config.yaml
d_model: 768
d_mlp: 2304
bias: "none"
MLP neurons of a small language model. Each row is named by its layer, matrix (gate and up: input weights) and neuron, and shows model dimensions 208-335. Each number is 500 + 40 x the weight over its row's rms, rounded and kept within 0 to 999. Numbers have three digits each. A neuron's up and down rows have the sign that makes its largest values positive.
After each neuron's rows, "fires on" lists the tokens most often at its 100 highest values on Wikipedia text that the model never trained on; "fires after" lists the tokens most often just before its 100 highest values on Wikipedia text that the model never trained on. A number after a token or word is its count.

L5.gate1676:432501418540489523496538535563531497607421447572510456544469493513503446486404470490538524454553559436536485510461520527507497443509498504517540510453501597568430578541440507510413493485514487528467495357611460531563447508508413542449538458496476445438535542452507542496511493489523498576499535473439515497490492487481494531482544503494437503567469539581580538504522557493508489478469
L5.up1676:506447508412530454510517523546528441581510539491461461528457469448529433534463488534517440530504485579556426523485431429598429481518448425437464496478409539495465479542457465444429545515504515506531458566534495527397499433497455573497565488475472582455466534507504486476536501451465464505453511481534550607474466447467453496487454496500476489511464548533505521481488523532499443544519
fires on: " " 52, ";" 16, "lim" 7, "uk" 7, "lik" 4
fires after: ";" 46, " |" 6, " Un" 5

L2.gate1280:490504541495548519544522563470464507425483512516592503546437504568516451573517452521477514552508552437542491502539456482457458483505503470579443511421586515546595561575438491527564564509492511544498493498447532528468531507575525478463488526516498520494458533536423567530469498560481485501458531498517468454529459514537472481495528495517475513494569522439501501488444485503521495546534
L2.up1280:521468422507454547590505549441518477472479531541528489561480505563501471434504581476505560503520453523472448432534458535588481552579539531497528551513469581485458446486492490485537513502456468506520446393479510450498507502497500578505468448491488601539537495478503559533485476563491436482533496438499446505535451506436580495492572522579527542450544426501541551461480504449527481462481
fires on: "===" 51, "==" 21
fires after: ".\n\n" 28, "\n\n" 19, " ==\n\n" 10, " ==\n" 6, ")\n\n" 5

L2.gate1785:513556498518476427529493454538518530464463528544498493497508564531486446611477474545505527488516399511509476481424429507458492435497523516469481498530474466465399484550460506430479462437414485513470536501577545577471505540506562506467546506519521458511496462558463521485485482496443556407464532538475502520487481512494467412466539500466524535494542470471546466460489458549477568476511
L2.up1785:429435442526507534463453476555463455417489503478471457464475534563468446483533458498479537504529567464475531542409500509505437533587474476529495513486514505504550447466513474513507533471506474471561519472480514476511495587546600511444481515453499524479406461506461476526464470470505513481479550498563544446462518523511552498557539519465501469395546471490449519476457550487469450518494
fires on: " to" 19, "l" 18, "J" 12, " with" 7, "j" 5, " into" 5
fires after: " (" 30, " \"" 7, " promoted" 6, "According" 4, " [" 4

L5.gate1602:483555533422494481462442501597543450561544474473528498452517527501462485488524532482457499503512536551503461455503475522507493479466509477390534499416495490477434531557448513508484516528488545438479527462563463519495514551551549542535520535530509380537527539550542524565623466510394444543420493515533501529502524485490475504512421518499492486544498524462553514480514487436425528535535
L5.up1602:440425520467478511427489501528486510480482413536490483490514384534525521507513463469546530515528442417522518498412498570522541487550543503532524508471509455559474504541468516436562530495506415477573498469459515419599630498485571478527502538560494527470524524520509427562460518541567523488436437430548428502483481423511487516494523473457468492511526535520494479509493439462578495472539
fires on: "202" 39, " first" 11, " third" 10, " second" 7, " real" 5
fires after: " " 31, " the" 15, " –" 7, "–" 5

L5.gate2297:512437457541491484515483505449522472505603431495546485601507499546504526495496453524459516517573481487476505470507533523548514515509514580470504532511517453555523531580553460471478547462467510495432516450520554523493524426494523490473467414531467416521489534486471487608486510499485517515474587503513551508431486526500488498430522525539482412522479505557444463513440487447470490492525
L5.up2297:451499471436490577508510491533516508439585559533522498508468499515496489497430524514464526503532471458453528479474528528509456450446445483513478538557521463507454549476465565472467619511479435546482510447495549452514587468525489468433590520553506447545490506486418586520517477500477415491483500648543475487531596489490489537457515497546516518366516534521578510494496491527483446505459
fires on: " " 48, " |" 15, "om" 8, " also" 4
fires after: " |" 51, " " 7

L5.gate945:461501427536471474512538502495486444527523545495523476523492435503590460485568445492552496405513527546466529494501550591533494529538527551538478512506567460503471541509550518461556472514515525474470490542475511500526491486438533471517537564507527561507523526510508548514510528453449463472539487509585485487446526501482448533446510508539486523489475519597501517579477556492529487499486
L5.up945:491562429552517592497471542456496467526494542525519511528419484466552489486518405504521532452474502541475497473542551477456489544424505515459570561447486587563460578514452461550518457528580443448558503548547453491527449485435500452526460461547503498510504480433500547504497476521475485519509462551463505538509529553505521491509487453472582506569479551602487586582500519457448548477477
fires on: "192" 12, "196" 12, "191" 9, "186" 8, "190" 8, "193" 7
fires after: " " 58, " (" 25

L2.gate1276:496494489540419544437582499491465492475511454521505457539484519538562501588476418554567536527503514515505490445451501509514436562498507438543510574519529562487516513504498525489511479478480581465518564481558485522532456489508478546460457469521477457478414516455538540571477500510521482542488506486514506508579524455479485451505528486548487457463502535536570463494530510500546459552472
L2.up1276:483472527431457412505514534503495442486481478500471513434480451561561517527473446529568540512540500569480451450446488507464470513524434425529471511505530547484489511441506519566567490436523487546477542511512472514417456560461500412468543527498442485428490489487531470553448429507424537550480495564528521484535479538425483478496520477519547537513481524517497474437476476499481509547518
fires on: " which" 80, " that" 13
fires after: "," 61, "\"," 4

L2.gate1789:582546487473455553495537448485480526523534488536526507476513572545522488493470509473572546527453454484455562478466541417530490561511539436451480537455435533482538525484502590504482473513455442430480502549539549507522503492497465569481531459440481486499509480463520509427557498507445498423457507488428558493544440443465503557494475513480539546525412506529508552541481475528510540509512
L2.up1789:467461544491510551521512482462513456546491520537485490502491461505490508461526479498539416536473499470459524369530529507515542414516459548511468434550564522556411493517494450542513541467484562560491483536506491475528464470469503520452446488429499449467472540452570505550451554469467513485484527506554478579519462549487500514537462493441543510492450475486469453511531515445506497445464
fires on: "==" 75, "===" 21, "====" 4
fires after: ".\n\n" 83, "\n\n" 8

L2.gate592:529475514485512585532519511494469549500494487464524502484526570509531516454443569565541542562510483489492477396521525493524532577554491474558570450575481493523459485534541437448528474512426494549544478483468458463474505529496503555485462448519464512527472534465547464485492413476448493530509538429466460460520513585431600534516496519449545517540525465552500513469389485525520465502499
L2.up592:456469490463489594450515475454467532483484532557493438530453518486516565540551440461544451498474489465560578458590495431557561474564511472474558455535456498523438496473488498510463460527516442533516530392465501495491459504453532409520533563502477450462450502530506542540471498425446509540544556467416508535462566482492538555488550525535536494481506581611545491457452542506452469521589
fires on: "==" 51, "===" 10, " coach" 5, " history" 5, " head" 4, "ad" 4
fires after: ".\n\n" 44, " |\n\n" 6, "\n\n" 5, " Re" 4

L2.gate1:525547477468567550446524491490478451495449424422497436499492563513457428398512527491570498448466519495520480504418446490469536430536490460466479658514531424494463488471524507457527467573470497498485529513567447526443475540440488476503477500512398530438466517528532538423536490504478482525496461533524444434543448567563473444520477446570487443501520548602521572510513503512478478554519
L2.up1:483503545526445548547506512519529493397522498603544496536536544431504508482507516463495521460554555412475533437471560490520533526520499550526464514509421467450532446563461449482468488532467454426490482525555487517473489492479585531493488589537453506481439502513478495410484472516490457496414489501536489503483459490564528466525487443507558525512465458454545514519477486480526492456484
fires on: " first" 54, "st" 11, " First" 10, " a" 8, "first" 5
fires after: " the" 19, "1" 11, " is" 8, " The" 7, ":" 7, " his" 7

L5.gate2118:497491496501535483474506430529525504507473570514525496510495513516518472514509540486447532472508523481541505492515584484543480512554493455493495575466535569546473456503446462505459507549479457519464546469564549578483457525535538485458460479503494472554451532531513537525491490526478534514454509433488472448510488449530454579512550507451495455471493502529523602517432459481488518411509
L5.up2118:529469453561451476536624443591551434455548406552496504492507526539438537533434556500540473504487529592493462528538510534518419459482479585486523480530475534480502516511464502533490499473530459594507549509452482530443475466481529494367560466462535416542475518520467564467549434464507461529450471477529533508442519480489496552541495498537416463506485489524511492474487500460518591499514
fires on: ";" 46, " |" 27, " " 27
fires after: ";" 26, "%" 9, "0" 6, " " 6, ")" 6, "1" 5

L5.gate1906:494494459455468494490478533449520498566466581486481546498482516402512491567529594451491533491465523478515504498481446432456421453465511514571482470451477502550484446482472434535525522501465544568563483437522478467489495553527579512479492481525500500549454570500538507505516423553547536558463375495512471517570517536442577495534492467510571512503496535471586484525503487457506515440493
L5.up1906:471474444544470501479565498519459445493532455529525451495470469500506513502486528450494544492535535522524488548576537533435491528475418494484615544497492553532509462564488509463487444493484478567518487501494521494504508593486485474492518521479541493566461496540541482457487491501479469469554562430445589511481514416474488499528429496487430472462569455510495529527389425531496532533468
fires on: " |" 86, ";" 14
fires after: ")" 34, "%" 6, "7" 6, "5" 6, "55" 4

L2.gate613:469526551560507487437513488472484478543473479440463494493483509497420509475493551519531501523483475513529545466563490438525476474490458470505479495509468490477480493451469457458510544529509544459512441493480538505488532496496503454481583501497501546510531478555495490498520466461451557478470439579463505535476536510527526466530482513551530502431510450488484579464500521533561580522490
L2.up613:537492481464472490443476514478521549507470478483495568498489468568461561363516489469469496474517451502476524532482490492513506542475466493452458490437488475422481463548466494488513471445452441450497504494517514537455515517522504460473540537513442503470579520466465472486492492437525455525437589499483437466428414483482518497480498519518461535494538504524522536459478450480568534522471
fires on: " an" 52, " a" 6, "an" 5, "a" 5
fires after: " of" 20, " as" 12, " \"" 7, " from" 4, " Bab" 4, " to" 4

L2.gate1756:440447523511521468504443518541495457547469453463479527521504484480450461478548460516494475538475499547593525499515469538478532447521451481509481538533544433469480493486507543487449454486414495468565562518543493504422448567449517561547490501536453500452429497547542577489604519561514542549527503505501475565476579558505506470519544476554507428435578605543504510544504553576490493483421
L2.up1756:503437487439492503507448489487575470508509603531512502498531501498488498533500500508557455525545528450511532509490463503611520584379466502505500491512493430568502471540476548529465473493419474526464553413511487472482475481531530465474535496492490460514489500495458524573505500464500513515448516479487475423475519519522492573436488457582466495464515497434470460514495503368522543514563
fires on: " with" 27, " while" 22, " However" 8, " although" 7
fires after: "," 57, "." 21, ".\n\n" 4

L5.gate740:526455520455499524479527454518497543479481599507534426470477480498501502509572527532458518473511442501544527526497526554454471508523487501516512519572510473458459485465493460511487505515459577466464540494407508467531613531484469552464497517538511532438511480502489461512504483469585486492494524558520513449498475508506553495493531482526547487524508553477503467575399479516502455555470
L5.up740:543549507458455534494541474413510606467517516535488457505533499492514480456538523536401442551453608560484498411524576487463485438508482532539477520518489528485504462547579495509511525409485525544490505534365450472555544491485514541500448436514515504474458477508517475435478474471492493532561465438503486524542449498482511459536505531500596538525487581481560471587494571543508498453544
fires on: " also" 22, " been" 21, "ly" 6, " later" 6, " being" 4, " then" 4
fires after: " was" 36, " has" 15, " were" 9, " is" 8, " are" 6, " have" 5

L2.gate1262:483490503486499476498493461499449537431541504537481494484515428507528563533521567477498522483512495539493445465472453509434560476510517466548485432475511556552466545529561491508537532506503567513501513473573530454612495549522529547479442461519551495494534496457539426466488554481432501600482498538597445596509462515487431482498515504473510489538501551520460523474449501487493522569484
L2.up1262:483454492446410493490523441475564380444572532491506446486466498549566477511542507432511435511477611457501453467457453457528519444533450516519470455493476503564511590470515472528554583520514519497447520519497520473545464567504519467469448507513555482530516520411518505469506512507444522568537504517608497443551477492476441471457465474421580538470476503498434505535480514475493485543494
fires on: " as" 42, " including" 31, " like" 6, " particularly" 5
fires after: " such" 41, "," 32

L2.gate1243:539592509521496519479503499448477429485525442451493509491432470484511530489509570447483513546563516461514490511533534444493488440491406535445547532519483524512474511427488502483550472489506454482542462541582522493478464528518390515496520461464492454472442460459501523488504466517489465428528478523474533497473493432529530546475555517433452551501461521542441536508556496466553451525486
L2.up1243:525583488537444455516498516434569537552428469532519458534508445500503513491527498427499462559437482484527545471446520500453478455520402485488479466552487498535486515465508595460475502478452495446476496548477576539468513475520502522469549457518532519455465506528448528477536446426567481473532496467504450476516479462493542525491538472525574525588507499452525449465531512527527510466549
fires on: "==" 74
fires after: ".\n\n" 52, " |\n\n" 8, "\n\n" 5

L2.gate2184:538580477490515511458471575454528487508515478485502532522509501486600559509575482524579476532526433486514471384441564490407475504559486461508560542489511478582498459443537509490450524493541402475412601453509532597475512545450491534561480398533467515512474509567469493478524459508449429533532476443523479526504491503433504549463438534486465525486524557536530494521490488493456510533460
L2.up2184:498511500450458528493512522462518574471499591510485480492486503527446474498437471476410548502460489468492460490558499483510495532511497497546459505520451511538560557468511547577443466499519469474558410487438454524483534517432508450453486557448520555500535536556454485482464538493480496517438493511449441463488515484512561490570514465472550509487507534583509498513509560463550423493460
fires on: "1" 28, "–" 13, " round" 10, "2" 8, "0" 6, "|" 5
fires after: "–" 36, " First" 10, " " 7, " |\n" 5, " |" 4

L5.gate661:447448528489455379537475486519430472472527497504533492537459488445478474506482486498472486481541501437524561480508510493546539520518478507478524521529478554537502509495479551487462422481465494451441481511585515510515465523451559548528528387501471513580573526349483517457604510494455500476423514474484494460563483552463454505508433515486482474523490440530478522454497455456533462501519
L5.up661:458434506450463491513512471518465455463535521520527507509500432477592437463524460490512471469445502512520540482485524462486456436491459525417540468589470443538588511534472558457560503538502464476455423583499447548509537553531574510486456448493529524542527552471467499459483507436529530522586429543488512543516436568486389455523489528455451481450469518473518535473510455528556470537520
fires on: " " 54, " |" 13, ";" 11
fires after: " |" 41, "|" 9, ";" 6, " —;" 5, " " 4

L5.gate927:519511505497531561487503586497536499533454525517543520495495536537552525509550537504424450504444548451555539556488576501494496479478495485465469527544500560607474477452538585494543467460480516487454486486537520465508510459539553512540563517408398560518481576525513492482568508488540534478485483416505484483454488470515531549513493565533555493431445390489558494512421439436582540467479
L5.up927:455447487536583528557504499426505437587484506516615486498472450456514517543468449514506469535540493504494530496541500602497485497513455501465455493534525531506488440502472474481508423505493568542540510490472569540463431546510547580512521438515538470364520487430444532473437500480556616538527521493548509508503490494514481535497529551501439463439558495486531515542570535528552485568523
fires on: " " 62, "-" 8
fires after: "|" 61, "\n" 7

L2.gate2142:431556466474524469510479524505507515487481531453493450485531588570447557573511497436501504504501506481488517436482520489456556501489437451435568573437475433522493536492487489496498534491482476522585535502514462476519535482523544544526501477496530490509490516517514474505517508557440549500526461453510446474529499437502543550446549451531435532541566550499509434378550470476522487497534
L2.up2142:469496561527482452483470434425566453512534562530455460549437541449518475451476495502480407480515433518483523530475487508468498488505488476485498483467452468457492525524553486523458565534533489547530513473457493474502513526444501531459507474438448543442520523552500512505543476496526402536492505528531482495472458495502474456459540478441504560458457456510426566492488522468472451498426
fires on: " well" 36, " as" 16, " a" 6, "irty" 4
fires after: " as" 30, " known" 14, " is" 6, " the" 5, " Th" 4

L2.gate154:539517569531553505492468421521530531555408551528520465521499526520516504538483524507440488488470434612489466606491506460500546542431456533518586533536426456543491535450535486502476495432536564507481485459504536501489491540496561561563497491523570515470488489555553468492544430524535506488570525584439408473521424471470480454411563487484487614476501516534587449453560462480516550522482
L2.up154:534500423493540512540600499479505456439503557491498509487493532486537588466446490496482472493491492494525470486481532497582526474455509523459475467546450459575460533502437507515531494541494482485506537503450568493532476462446488503465442497496447554506585402514475447436538453498491514482514543583538475458559502426522485502506486487494555525496478453519487481532519515458456439467487
fires on: "===" 41, "====" 17, " name" 5, " as" 5, " by" 4, " likely" 4
fires after: "==\n" 12, ".\n\n" 11, " ==\n\n" 10, " ==\n" 6, "\n\n" 6, " |\n\n" 5

L2.gate1749:493470480414502534595559500447594447490552501568473386470406474519460507459493456492542514482487538604488460516496490514445513567429469491489552484488468523512445569503546436494483546512524471527520586504622551459490439469484478526523508494509544471457523505499510418547487463410499542533474547453462426518508473487553446509499500551494506465484466527459477557482564530537519494442431
L2.up1749:506493547443486521494549472428473531551543523530472435551520462527526496511458517489544490484500452508472490517483504518474457505495520431479400460461510490515494477586515452499527489506438534519463477494534562552473456562627487519474478487523516481418515558427456445463458471481482512576553550438548523498561517455555440496504506503501510412480534553517496527488465575524474397505478
fires on: "7" 100
fires after: " " 69, "." 9, " (" 5, "201" 5, "–" 5

L5.gate728:452500522518494478595479475553493514542570526536507415476540485495556514504438554516438484524514554494544425470486455491516486480528472430550518435531519561551503494501453521542468518426445503477507548516514477492499483445491540552498652485456414498503479486448470529489530513445464509503414513478569489437439518498413485408530478539521523501438523497469542503521551473429494590458526
L5.up728:558493544476515530523479451468476483472534513599495456487498495567497480473441545552435481570534477589409437476470490561512514456501480456486598519536495556532463487551474545464487469463529466499443491496563542498494434485540528557470521501456495452592510526446462515467511469455496551543488557478547485458447476508465556523548521560461423538491492528526481470488521503489436546470517
fires on: " " 100
fires after: " |" 56, "born" 29, ";" 10

L2.gate1431:558595483512526495492516507500462540453499535484409441500480526562439463496459553482525545495488484553519470471447443553500430540490480480496479447477554519511449533534538615480485465486448532545526523472534507438476458515451459493429474482463488480439485533513569459549535472499455490512458508440488455466477557464444501510447539512500512440497557477530536536506509489478544509505463
L2.up1431:487531495503452464552519497592491503506541507489558472471503505541535452487511464494546532425542479475518523602460458497469475503483508498499480496534522491561423551501509495534446456525582545547554528464480459434491448478549487467506477540520533472526491481506428538473464550523433489543548530499463477446545536484512496500514490499493464523545532539535453589525543543506437480515506
fires on: " which" 58, " who" 16, "==" 15
fires after: "," 66, " |\n\n" 9, ")\n\n" 4

L2.gate1446:534468479524572489565479474525474502501460429473425521507528476502557538573418523509418462531475486523502502465478487433495458528463595462540434506458546491485502589481528492436487556462525481525530530477538568542533491390578525493521470461470562462573450459536487532507494413519527467470476472484475523455527568473513516489446458559448532510547455408479501489457451494544527510515429
L2.up1446:442499478452532508527496519518498531522500470527513442511531461450537559543473480503434523459522444575470500508509522540448508484528510545565489471478548461462501577499481530515497573518524572578485416446444534521444489560554493490444514574500551537535478480403558488499443517475572463522523499480530550494498511442471505484430513550463516489456552516462460558450432554560439536454489
fires on: "5" 54, "4" 8, "e" 6, " |" 4
fires after: " " 35, " (" 15, " ." 9, "." 7, ")" 4

L2.gate2292:429494476474429562550457558563465460462481540544479539569493472481576443527423540510465498477509516472540498533507508504497521433459625525479496469483510552545432495407525479541440525466524457504505558441502555464513481542579527552583526488509495527536522425545415545535477509505570505569600513549515591530400514420467492509404507498473465597488469529450481501499448542490548480521416
L2.up2292:498488537474498544496474474441474541546548418522541492495457530413496527539466491536526483485500430611489522492468528470468469487399489527502468529489544555562478518508475490549490476582426531568482567442551504524561470529535503504480503459516441512521516457445511438486499523452514453514464452537541539467464431405589495457507506528464553493456483491521551486493470571540472497454536
fires on: "3" 96, "p" 4
fires after: " " 65, " (" 28, " tem" 4

L2.gate344:567477462448485528445497501501543541544532543470495459537439492564541538529467488515495556484513483577520485554494528498543461517517438452521466522486507501517491544521530460491534399496524544528490481517528455521514502469476493561510519439538489458517463493505548529474445556508498571539525549538529502515487462553472537553526509470462469469444485515477488530486500475508451475466516
L2.up344:404561539524477482503488495470542454500513543484483551485527495521572480554552475484527515529469475501541494523551462567517459583461511514561431494569496501491520513499523576474457462495513527515451476448523461522470510460495565434482537504518535565450512516478569536481459441472507487557525541461569486471477558509438517588481500541504514520480497486455517474462514556523549461514439
fires on: " which" 95
fires after: "," 68, " of" 4, "\"," 4

L2.gate928:578504465438530495490484560419476483517562493467531483491476480545508469547420564479477502441516558520572519487449414527484505477475537572435510512504541506476449518417488459517519540508518556538488542489484479515457521537503534520523540493467555476468535402525552509493545540475422578533508536557536473532443529515480516530568478478531580510412626568520464522514482516523504498472547
L2.up928:449516530501543522479520473506485443554478629499500501524534454523535479483580488449485536532448514416472500492546603438439518548493497529506476499531461507474499539517553500547547478465491481502487482531545566515485553467564519517551387562469602462503442555458414526536509495476466448535571507527493527537513568478473521493488525506465502514463534502538424458452467520478555572544457
fires on: " with" 33, " while" 12, "ing" 5, " a" 5
fires after: "," 63, "\"," 6

L2.gate1175:485441476549549500470507484536509458563439504434548486471429546537465549493510502453408515589487613464478510495516608515510548492512462591559435499502557562496522479501528505492532471559515501477499459554464501553452537481504531464498473483524463477424489482430504472520566477531534525495506487505529475537565486472457515505453549491484523482511542519488417479442528535522534501520519
L2.up1175:514507516527505454506511502482535489492500511478423497480509505530472447521551493472511484469488508454502512534520519482511518539468490494433436511514548513458509459432544526474528519480511488523416508462548579526491467456475548461516431484477561485522426562422554506510518525521533446481491504414548495523478518497465437582455569503504483511468535507563510545562589475521511501460534
fires on: " a" 63, " an" 19, " the" 11
fires after: "," 51, ")," 19, " was" 16, " is" 9

L5.gate1806:511488474466532488488485487594499582435529499499527487589462495510516505600524510459512494476496469525472559515525493528608489506532457474525520416550457517496511480524546464447518473537509469451505468528511433498518521515551567478559497520489456522494540499524567545516492458485539492514524503472453475539492530441497505538533507475491505452444501558520504398499476556495520496501496
L5.up1806:489417467477516531475521469549524511485523509459449498520426500457485411547501476543480510505521481552489525509512514523520530530489570467470484496604546453466596525455520519553531423468518503499447501500515463474513489479472573446462560582456476506488529535512491493548445521460541457529516492455532477507597509438490476577488442495550545496514495512500529415503550482497474461562524
fires on: "202" 25, "201" 25, "195" 6, "196" 5, "200" 5
fires after: " " 55, "–" 23, "-" 12, " (" 9

L2.gate436:489499497445409550590495478471561524626526488514504549497456446441519544472478540492543537559497495549485466454529451431439518469531458455459505446486489554541503460509494500507528551466497524463532480534582497452523463459414565506455561482464489517513544490482468469487567516510509496506511474486512473547475490476475402431505509508483506533558485502453510604493493486490568505386487
L2.up436:498475552548482499512527448511538495516474485545518556466493430473520485458484552545482485511490531495482500510524553526502543453542483480485600459554538505534482455526416490464475560473491545529445485515593553475463467491459502561450558456504433510443472482499511485477579457467510552509489503580461494546526525516446469518527496517532466550501543464483451549467535444527482568475462
fires on: " " 94, " in" 4
fires after: "-" 76, "|" 7

L5.gate450:513505525532562499500493573455554545511548527579479508482538447495505525531487466535553491470542527495471468513440464428456514515545581435520530484555484558563504540487539493483499481490488496388463531500556466479561524515534484542580594421411487506533471486585496550481509536493488536539511415485520553411482430511531467481454564510510541454588473517497513506428494469488503448544479
L5.up450:422461504496511406461494543480545505429485470504487477503455493505468564452531496461539433432514413506539525439503442529477540501509480502505457460476509494495495530459542482514548472490511511498519496508485458491554511534560502436480475451492477467492475464441490496476454447492569556538472517482519507527454453526535523496470487483546489584558526504461558516497470438492530479456503
fires on: " this" 27, " that" 22, " first" 13, " second" 6, " other" 6, " each" 5
fires after: " the" 33, " of" 12, " in" 6, " on" 5, " from" 5

L5.gate12:520523539526517529565549478505489516510546515567615444452507468489503535450507513546505549522501479527524516453476496445489529487498529467564523539529445496464502576569484496473425560504471509411521539450456520510537491517480513480486514468536499421510488424509436480514419486440438482413539531474490480454447527511536472553543504579451497471496511540518544476578534538486527454504539
L5.up12:491555508503427580523399545585495496461525430536510529519539470521524507515513464484455556448497555528513550470498440423475476492511463534485516512558527432547509518512401514591542506561463495466444517524538558496490494502486539487530589537573462509557443464484463538478529485528627486504467497525478502547467428510421507494494465509462500480491519448436491500552447521503494559478599
fires on: "V" 28, "201" 18, "200" 10, "199" 9, " V" 9, " " 8
fires after: " " 37, " |" 13, " (" 11, "–" 5

L5.gate1060:480441489477508494530549494456509524524496474496571610505475517541578450527465513491494572539487502470514454477479526497467563403486458535511559444523520517560560425520492515488511502475465478481478493480532439452434504588503537450468507481525505517549476514440509502582485385481495524478485517539522583523460481555556525504449522464533479429520515450474501515489523471436522500538470
L5.up1060:460477476427527462580577487480524515525484528487529561568521517516525452441405510521503575469537479462498458471532561562486551417479530552543550479548519490571573452512498442484456470514506463526515522521483426423398534545495469505502496509491444495463517435446573531597530455485501510489519519504483540551456519559531581515513486495524443411485516472531451490441521483466536475551542
fires on: " and" 68, " before" 14, " but" 10
fires after: "," 58

L5.gate1285:466504517469481499468506547533457512474526528564469517519518480480547520492508481512471484519494502498529528438573507453504479512455554408479513492446541500559469631518497486491462545515483527522512500431563530579537495495524560522462483472491464489518506553485435578499541443499429462529524484475546545564569502527488538497502461509567532530521484549504545500514455491448472515477482
L5.up1285:464496542482419557491427579479509493481474469507514443493527540466505485461514495507507523497502556432601480450502554463552520513561456499543490430499416508577503561528512528521477493461446499511420501441538525505490538505505546428549526500450514464472478521475451434524556546497422499549578475548511453491540509529486461439566475522475508420451500416520518563462459509520489493478582
fires on: "0" 50, "cer" 5, " " 5, "ib" 4
fires after: " " 49, " |" 7, "y" 4

L2.gate1190:616551466550466519496526543534537560460576502515391497501449529480474528462437516472471497515516501511500453478471472513429468557483531538455569498545528437466522424582446411531569466479500543512482520514511522505549515442484519491467487508555467471490537519548550532487499453503521525477560480451588592508455512519542534598539499490524527490482528505469476452543479513558541431524468
L2.up1190:456525540466504517544499533546509474543549520427492577514499541488638558492545510525519486514438514477541512514538519453534477453515422475500520584472468472500488495512496539502450559526488526535503500503513483531487486455493552526564532518515441440435519554572522504427484520502543472530462488459547446534482577521465459410544489496457486451482512535493488524557400524480510519507511
fires on: " been" 60, "|" 11, " be" 9, " being" 7
fires after: " has" 22, " had" 17, " have" 10, " and" 5, "\n" 4, "\n\n" 4

L2.gate954:536537483500431481579574427491594602567530539471474524550539486499450470497507559530478511453465524533496491514534524432520521570566470563520508507439504490596498569503545540514469532471464515488525559493550523494471475449428481482596476510524404484460557459517559440451561431533501479493444525497553433570511493481480421498500488509495558549501420494530530441496487427504544505458494
L2.up954:485557527472465475465476456449517500492551546473510512500462529496473520562559484464404540543455459532514444503618451476447449458540488462462471521491516505526491512534540429529451500458549495550561495487475548457478514454521452481462442525495476529547444522549508482536457501466493573403473439529560500523526460444463462564484519514464464530472521487499510466484554518494512500471436
fires on: "===" 100
fires after: ".\n\n" 43, " |\n\n" 13, "==\n" 12, " ==\n\n" 10, " ==\n" 6

L5.gate1229:450462527520600494514530461426533449510505538547503509557432464520576449451419581455523615532440481452538488470508508480449524428482478450496568479520425568537457541508523495524472483473498469439479418507496530519441584544514528516478478467535549504488376452503510531496566469434532453476490515538514502529414468530492517489510454484538480499530454551517481564520512516426521517434445
L5.up1229:513521567460508463455521452506499526475562502466560535507464507522489487519518433527565468541460453514444493497442554449509475354475546519483471474552490574537510578558492497554514566523455474492471494506515540484427505551481473482403429497455488526556521561371521450477546450486478510416515501507452506507453495575522455485504502473500507454576550526508485479441506531557521493505472
fires on: " and" 55, " or" 7, " but" 6
fires after: "," 61, " and" 5, "\"," 4

L5.gate278:499493533483566454488538536515510532496484526510522507479473508547461472488520492474495511537502491509492450518433511467546531390484473501513542396457525592534569536502548478449517475494500528489490511524534528410443453590489510546469475445523496534532440524464494458588540465429499425496468524515521509473477509563513468483555529464460487421495619404545490512518561540478587527503463
L5.up278:541466488490454515574590457408486532480472507548499506497485456604571480483484546526551523534437457484522490464484542513488510509539562522477561553459460467497507573519490424501403508485455546516513411504532489542433529447442502538497554523437493494452489517492525457501493449474508502520516561486435440531408540474452530516484515526498548585486454510524511508522447534411498460552458
fires on: " and" 63, " but" 23, " so" 5, " who" 5
fires after: "," 78